config.toml
n_layer = 10
d_model = 256
n_head = 2
n_kv_head = 2
head_dim = 128
d_mlp = 1024
vocab_size = 4096
activation = "gelu"
norm = "layernorm"
norm_place = "pre"
norm_eps = 1e-05
positions = "rope"
rope_base = 10000.0
rope_fraction = 0.25
qk_norm = false
attn_scale = 0.0884
bias = "all"
tie_embeddings = false
parallel_block = true
init = "normal"
init_std_qkv = 0.0324
init_std_o = 0.00726
init_std_up = 0.0324
init_std_down = 0.00363
init_out_by_depth = true
optimizer = "muon"
lr = 0.0102
lr_mult_o = 1.5
lr_mult_down = 2.0
beta1 = 0.95
lr_head = 0.0083
grad_clip = 0.5
warmup_steps = 200
schedule = "wsd"
decay_fraction = 0.781
decay_shape = "pow"
final_lr_fraction = 0.05
batch_tokens = 65536
seq_len = 128
doc_mask = false
train_tokens = 438300000
steps = 6688
dataset = "wikipedia_en"
MLP neurons of a small language model. Each row is named by its layer, matrix (up: input weights) and neuron, and shows model dimensions 0-127. Each number is 128 + 24 x the weight over its row's rms, rounded and kept within 0 to 255. Numbers have three digits each.
A block is one neuron, or neurons of one layer that tend to fire together. After each block is what it responds to, as a language model described it from the Wikipedia text at the highest values.

L5.up24:118097111097128145094159082139137120125113123108140164114124191184152126098155117063110130126172127134137091150156080133155088105125124084131099159154135127132095155126136128134168132099154127098108152078098134141118127135135122155140105132141131110122130119125136157138086143110128143094164145098121120111146103126140179137130081161130119137094102149074169152077124126137146112123117
L5.up171:127129089129085121157115125135130165101145151141135116094154150147183112136097071153120107163109102137186089183147076102153141165143030134123065109142098134160121146123126136128132126078129135143100125111151087140110163129121120119123128113164109114112114158111157130156141135111132116144139115172139114123135152145108143106150104139156104122098111128137113110135115160143117095118084
L5.up173:096124145100096134150107120111124067120166125137141099111127071133127114119116135117140163115131086143100108159165088106163139166103147162109097115132116138079153109148134146140131129113196091101120113121149120177134116104127112127132177159146141112088107126128120126160127117095153148140153084096158105080137170093131167168127138132100139116159180112106150162130110116119138141156082
L5.up189:120126077126104147147121211117119080129136128157144139161092132199156119110161108111122176099107135112130139132143093121162115121085082132094137120103127101088114167149117117171120130114114113111113126131156102145096138115140123130116163141129145161106119142147090109155155113128107176157130106137081144128100147151154144108115129102166123121144127139155098145098117127125129078097123
L5.up234:117068129151089112123096157124122116120133138143173156148123128142125127123108114086100143177139126159132135090112106123144139113132122121112089149144133105169107147126152133096147158145120142124124126141173097093085097125141168162111099134126107105187143123096161166080106120113160119123151131133111109125136094119127140135134138146121111114133126114067103123093109130138140118149134
L5.up322:119160166134122116132137203168143105127151148133158106131091120110146148135114139111108150157138140103123149160108137050137158101103111134114197126111148099119113131111125136148123171093159127118117122131142126155120170070106124130119144133115108153122145152115083139152101144129128130113087084144116113159106100156090133068109180138119103188153116153108107127133144113165121139131133
L5.up323:125114099100127133165127132140104129143109166118144152109159145141150130132169134140086134096110060114130134135148103121130107128161115148101138114180143129135106064122116158121148133072139130097108118091151094111107092151143121143141150099086116124120148179153098143167095141114132101103109124139149145135120157117118144164140107101107110152112139150110092121134106178156127136131143
L5.up389:126134121090156129129119129148148154129161156099136159139118152160144133130153084129121095133092119123128110177091077146108134124077114168125136081152125085102168144103139166148130131105115116113126133135166168163150132152154153123165103126138118112138145134121122066143121072087124133129160129115111143097107138098136165134137126126125181161110103136102126127138100081130070126123086
L5.up462:141124140168150190129119150167124142130156096097159175182129141169168142093118117138141113099145129137117137098151125105153132117068142180132122147124110093111097087137123139140123167153112133114146144111132092143132104129154134141106168151102065133147155073137160102130157123085137125137136115117075141091124141120134122098137112098100117153148084145117160119106147138160130068117132
L5.up517:130166160164171118119151112155133146131120111136159145144147156153196190083083137121137155112124134149085128152131097141156094156060102087106125101118146124135100114131064144104090094131107110119092128126147159125063116109144133122120118112145097134144111145132139095119129150093157178087121101126132110126112114119109098115178116146115128108122129123130132123113156130135110090132110
L5.up544:118154080102140125156114127193137094124111106157124104145126099124180114130140112093175115111129145134085119147118124130150146115121159114095118118133137109110155119107102102108148127115166128105154100121144127144144110122184140177116172138155129129105098167184129095137137121153126135142120168153158110154124139120141141100151154145090098093141094143110146141161122164147099100156140
L5.up607:153095159130122123099159139112134145097144121153091142154118132112147134183124124148107126092119106084112124153130106135120133154121082140124138153143099113137147107146117156175123180142133151105154131106163139099149140144117133164100085093136125140095131131140138110133121146133088100107107171120105162140067124113175075199142132077132110155117136109091135135153122178117159138109118
L5.up644:146131120118135128127102127096146130086079208113179177141115171131125128129124105152159159130113131101110098151131133120109142100115126154118120139127112147122113123151110104171161119130127104127085155091154168165117134120139135116084163107066120116176136152091132086111121121137100153163116166136117090135111095148170126132127132094136123147151127126117113101105094104145129102100135
L5.up646:118146127103140101091114150104144104106125141149140131155145094118109150122138099133167133132133130145113117125152145142166157149099086130077126104104122116122114182141134144138129121122131144140142130126059112109115098125095131134111145123139148118201100106134124163079110164133141142123153169123126148118111121115121091147165089160117153111157113136174138100108116149155114142124194
L5.up754:131133129101133152096154138117148133102138121084168144118124147149144088156144125139098099169073145109109108132158095137149111144128146176121135093126112139131135138120127155115116119077151118125113117130146127128125082143073139119142127081159062143145130118118164099093106125102124096125113119109137123132124099096115141133083116131109128120118128121137157118136151144124141119115118
L5.up769:115121096131157115146126105166169082166147170154143106156147142153186133123109126135117158178142090136099136112123115147116137110103125147117129147137108104119077123103182164133129143092146144114162111113127125102163119137137168138086105139137144138157119082132144136118167145085143123114124141121112111121084101101129109172147084147116135140108134118114123111107087102136120140138098
Responds to: Label-value separators before numbers

L3.up80:089091073154139118139155096133120101175143133129144123130135107139140101092097170095122103129150121148164104134166101148080126104112167122084118140082137158102133143119095167114114116132116115123169155095102138149129110135156154161083085107159148129146157101123115155174168105133136128138146074132112159135107102135123149136139116126130151158141137125148176159116115132142177133093132
L3.up106:085065161072101121144137138083108090144146114113119141173148120155128123114112135173176138164132105164127150134131123121109107150139132130085113146116109148134114121145123142124138130114159152122112128106122138143133120123093109148167135141120120152123133157124144127094140146114134168167150123132098156171161078192147119152164106165095146108116135149107127134117164141195145140129098
L3.up189:164097140101119099142086130107150139083133126145146178180162151170161161109130125155122142095134110103125095136116124149142138119147144143144120096166126103131114126090117149150113100108086111176094158130156132171085133089194150126133146115101167080119158161113098105141133124189133154105088151132132141127156074145143151103101111165153117138126139159070149099135157148080151112124169
L3.up670:152152112102126093143133180099140117160121143107134139144129144148104087076115103104156091137126115136181132127116128143095115131144093120115147120115111150123114133142110176106130147167141153134127110106141092119113109105133086120079136114160118103151155151120100137149159141106137175133099140097140165137139103124150142155122115132136153134124122116116128145139184141101138130097131
Responds to: Mid-word name fragments

L4.up529:081149137113127152107152129126127121106129131140184101109113124156163090160158121143173133120123144144145159154137110133116132097084160122109093145116124091119131155131131083135142137080149132078114113095149156177101153143142119114145115129157171123130138113086167097118160134161137136097134127141069111136183113093141128129135128098129126133138078143122126127133123144109103107121130
Responds to: Table and infobox separators

L5.up93:119082092152125113145175110114138114104101120127157160118195117113151118118081145132122117149154145123142098092121132100160114114078126122102163167110116146145109088171138106128114114112117088095120128128118119124100117133107156139063127107166136134139162127134147158089137133135155129118154128113145117109118125133204097106126140092100130076151173128121143163126122169155106137115166
L5.up198:142130125101127118115140123096102157150115181127082141145108131109134141136092090122120157134135116144135141107117111140123085126121086147118127136128097144132095138115117112152126147132117158102160108107130128094127100131136100177120137126096105127150118163148128163139136089113150143144128145131152103102132144180112177153120112121181148112143123101127173127139123160157099160112143
L5.up223:163104112124122126136111132137113130137142131123116091142165152131127114162100110114144157072150137100091125138122177111099111146097150133092156122096175100115112114140107136150122143184076158113169125109127150141102159160100129135119144095134084146110130119124130170121104115177113137106159124109105141105149076092166163140166118100086141086107108142099145141143134174124111136113176
L5.up356:137129139134120123120137116102106134135137153144120140167153140143117131195116149106131110105140123146092160132157123104124103113103139162106127114115131140139148104146139100134096106159117145109142121124153146129154115149131117109117103122157194151124145129174130103204103149110192122171072118106120121079136095122140175134143130173154124118121106161182137160140125122127135103091133
L5.up413:100156092116162110143124095147114108115101158101140109137127124152125120143117084139125123139146087131168135118111117183125141145155105133165122120133114129074124141161130095099161118165133120158112081101130110157111153154118084109104102094143147175135167146155118101122122148136141126135127122137128169121116112116169134144166093112146127128107089122135140165130141123153151136132120
L5.up450:135135119110098160094108085158170157119098104079166096099107133126143113134100118145128165085140137161122143099097180142135120148098111150140156154108107127138168080160112163161131116130093108125153144154120131135152156138099188142133063120141108148176150089137103145114107140123151131108123164131114140161155112103147136162159126115138154143141138136108133139142156135114113137120141
L5.up452:180117105150125097118121147156146155107102116105098151140154135138131112156146092147124116077115171129167142153147123125159128138094099149172164177172147138127108135144111114129121088129117147095143118137120117139097102122155108149112143144176134128145131174146131094146160132179121102106118133154126166140143113102149128138154111115171140135101095141094138120109122090152137154106124
L5.up555:111116133093105124110112163142134151127144167118164140170117159091156166105106099112115137117183118110128123098139127102116096154159108173103171152141174136136150118123144170139146110148075135131114139123154124122156099137140126141113128091147132093152123119120113157119138148114126176145149088140127131133103125138121095114125099078073176115126112115184131171136143139136170101085094
L5.up618:134163155108156145139102158116116115136145135122129165139139059108115153142120123143145086131141205129110110140164131132111115101105116200123170149129112130127114101168069127154106119141154145113077137158130141164113144122119131147137146160114140141118119121075105149161129116101132118133154113137131106161104108121143096089098109089142154127128060134127126122129128167150150147074140
L5.up712:100112122170099130127121135124142128158114158094142118141085131163120115138120109124106106130148144124154131120138133109134143133115113159123150180144162138172147078150081143158152117163141122107101163091154130114099115148093142170047166097133124145143116125175117152123116171101152158145166140160143148128135116126136122160112139115168186076059109119140127145091096161102159152105148
L5.up719:156148155192163112091120114119103121139123135116134135113124134143084137127122091105086106159088119140114129163106094114120091158123096105127129127154143082088111091158108125095161089143128128148146118109111095138143126132127125135098129117114090119128147133113132100135163147119153135135114137178106123157175144147140175135161142160097136093098140099157088138155166177163120132123090
L5.up835:137111106090135118134092175141109108123113158188142155161173117115117110112090144115092116147142136130144137119111084127148119156119158132127133124137123132127136153130105097124101108165149180067104114116121157136124112172147139166096142141134126130124139110140167166094142137063169133155109088093102117142152120136107149149152131102127110098143145121157123120113133123129145142132130
L5.up841:145115104126147164121145110100097112140137115113114094115148135108103143142101092166121107101153183109085141152125158098120115120112124145103131175119147150106122153144122140086171109144180152111108105123110160161091143124098120136119101139131159136136122133126140141160130125081147123146135142145127127122128111070141107098134128141155138120148160113134121139115159086088135142085135
L5.up886:160105124096134119103121111122123120109132166145113137135171177145109146122122133154146077130143153153091145074064093129120133141102160161123129170155143129107128154156094124103151107113138126129132079141142105110115133070090133148121158071089143091110149144135116124142129152112148130144133120111128150165142088093124160110086120126151174116144141129137124146134122104127135169124140
L5.up910:097159158120095143141108161131155120123162169113161124167104122138113163110103104146141077147137190127120107159145109159138113117133103119123109157136135126092090129120118170130113111155143138084102103128124124112160144134108108135076132119101119119126124155115152146149141116099172145139102123150109078150117104105153156175175093151106076113114187102100115118139156138155135116118092
L5.up944:142116089119130103105104118119097081133129154106116130101164188160113111158124121128138163160108147134108147162136154129100109128147154116148106124135124122119125118131085132112133109128150142181095132135143135115142108144125112118152123137095129137123093153097175134161115124092171150091146106132180097110107106117179119128148136139170142136091137118119134142111126141123136174115094
Responds to: Mid-word subword fragments

L4.up414:121105098160151152101112130132126135128170139128119158091178120081157067149118150160120114143143154100128138111136151126131101170118102176098145133160096118130137129112130140142142100174177122163056099142137128115125123083087154171105115140095147123149121140127146141141115128122152084127103168119196124138138087117123103126085145105122117089126123111145166148146126097132146130150141
Responds to: Mid-word subword fragments

L3.up103:096164123140131153075139103112121140164157163124129174110099120122157135087156084110123099139111131131116151156155091128140144093129097116137174167103115153128151167116123076117110139135143171077121107125179111134106081115124113101139109105132145116143107139179123128127100117131106108182115161069137113110127104137085129165175119123135136084127123099127147100114072115170090106122132
L3.up151:133091102115135118109140167145129169170157136157116174129111143112137129140114109117148134115120161183138118109140127160103126149111150118116137147144146091144107099106125152169126143142160142149114112136143142127060114137109141146109119139107155094123150117145087137110100137103137098095129123068145104113124128109123143114130135120160131124128122143091106132144126099154126162141153
L3.up178:140137131105130104124140141130109104167129171151116188181123155129161136113122127143094149138098084140099124140124135112167122117172134118141115136114206174115141120106116130120111176123127111100083137085155095156087139110089119143118112101110117105113117119138136104160085152121142107141133112111156121095118124148111141095126160120145118117176190107094114152156110132124146098135137
L3.up182:078098120126118081108124190131079128102139138109139140167103106170137130121149102128091159147129167128132142138147063168122107120081164139144123111133125154107145141164115121105120149104154160170107143175179092134106107141057117139137124143109134124164112150142160164134139111136149135091172126127140135099149125087148160154124109142130136093148145149100150147123134128109090139110145
Responds to: Infobox and census fragments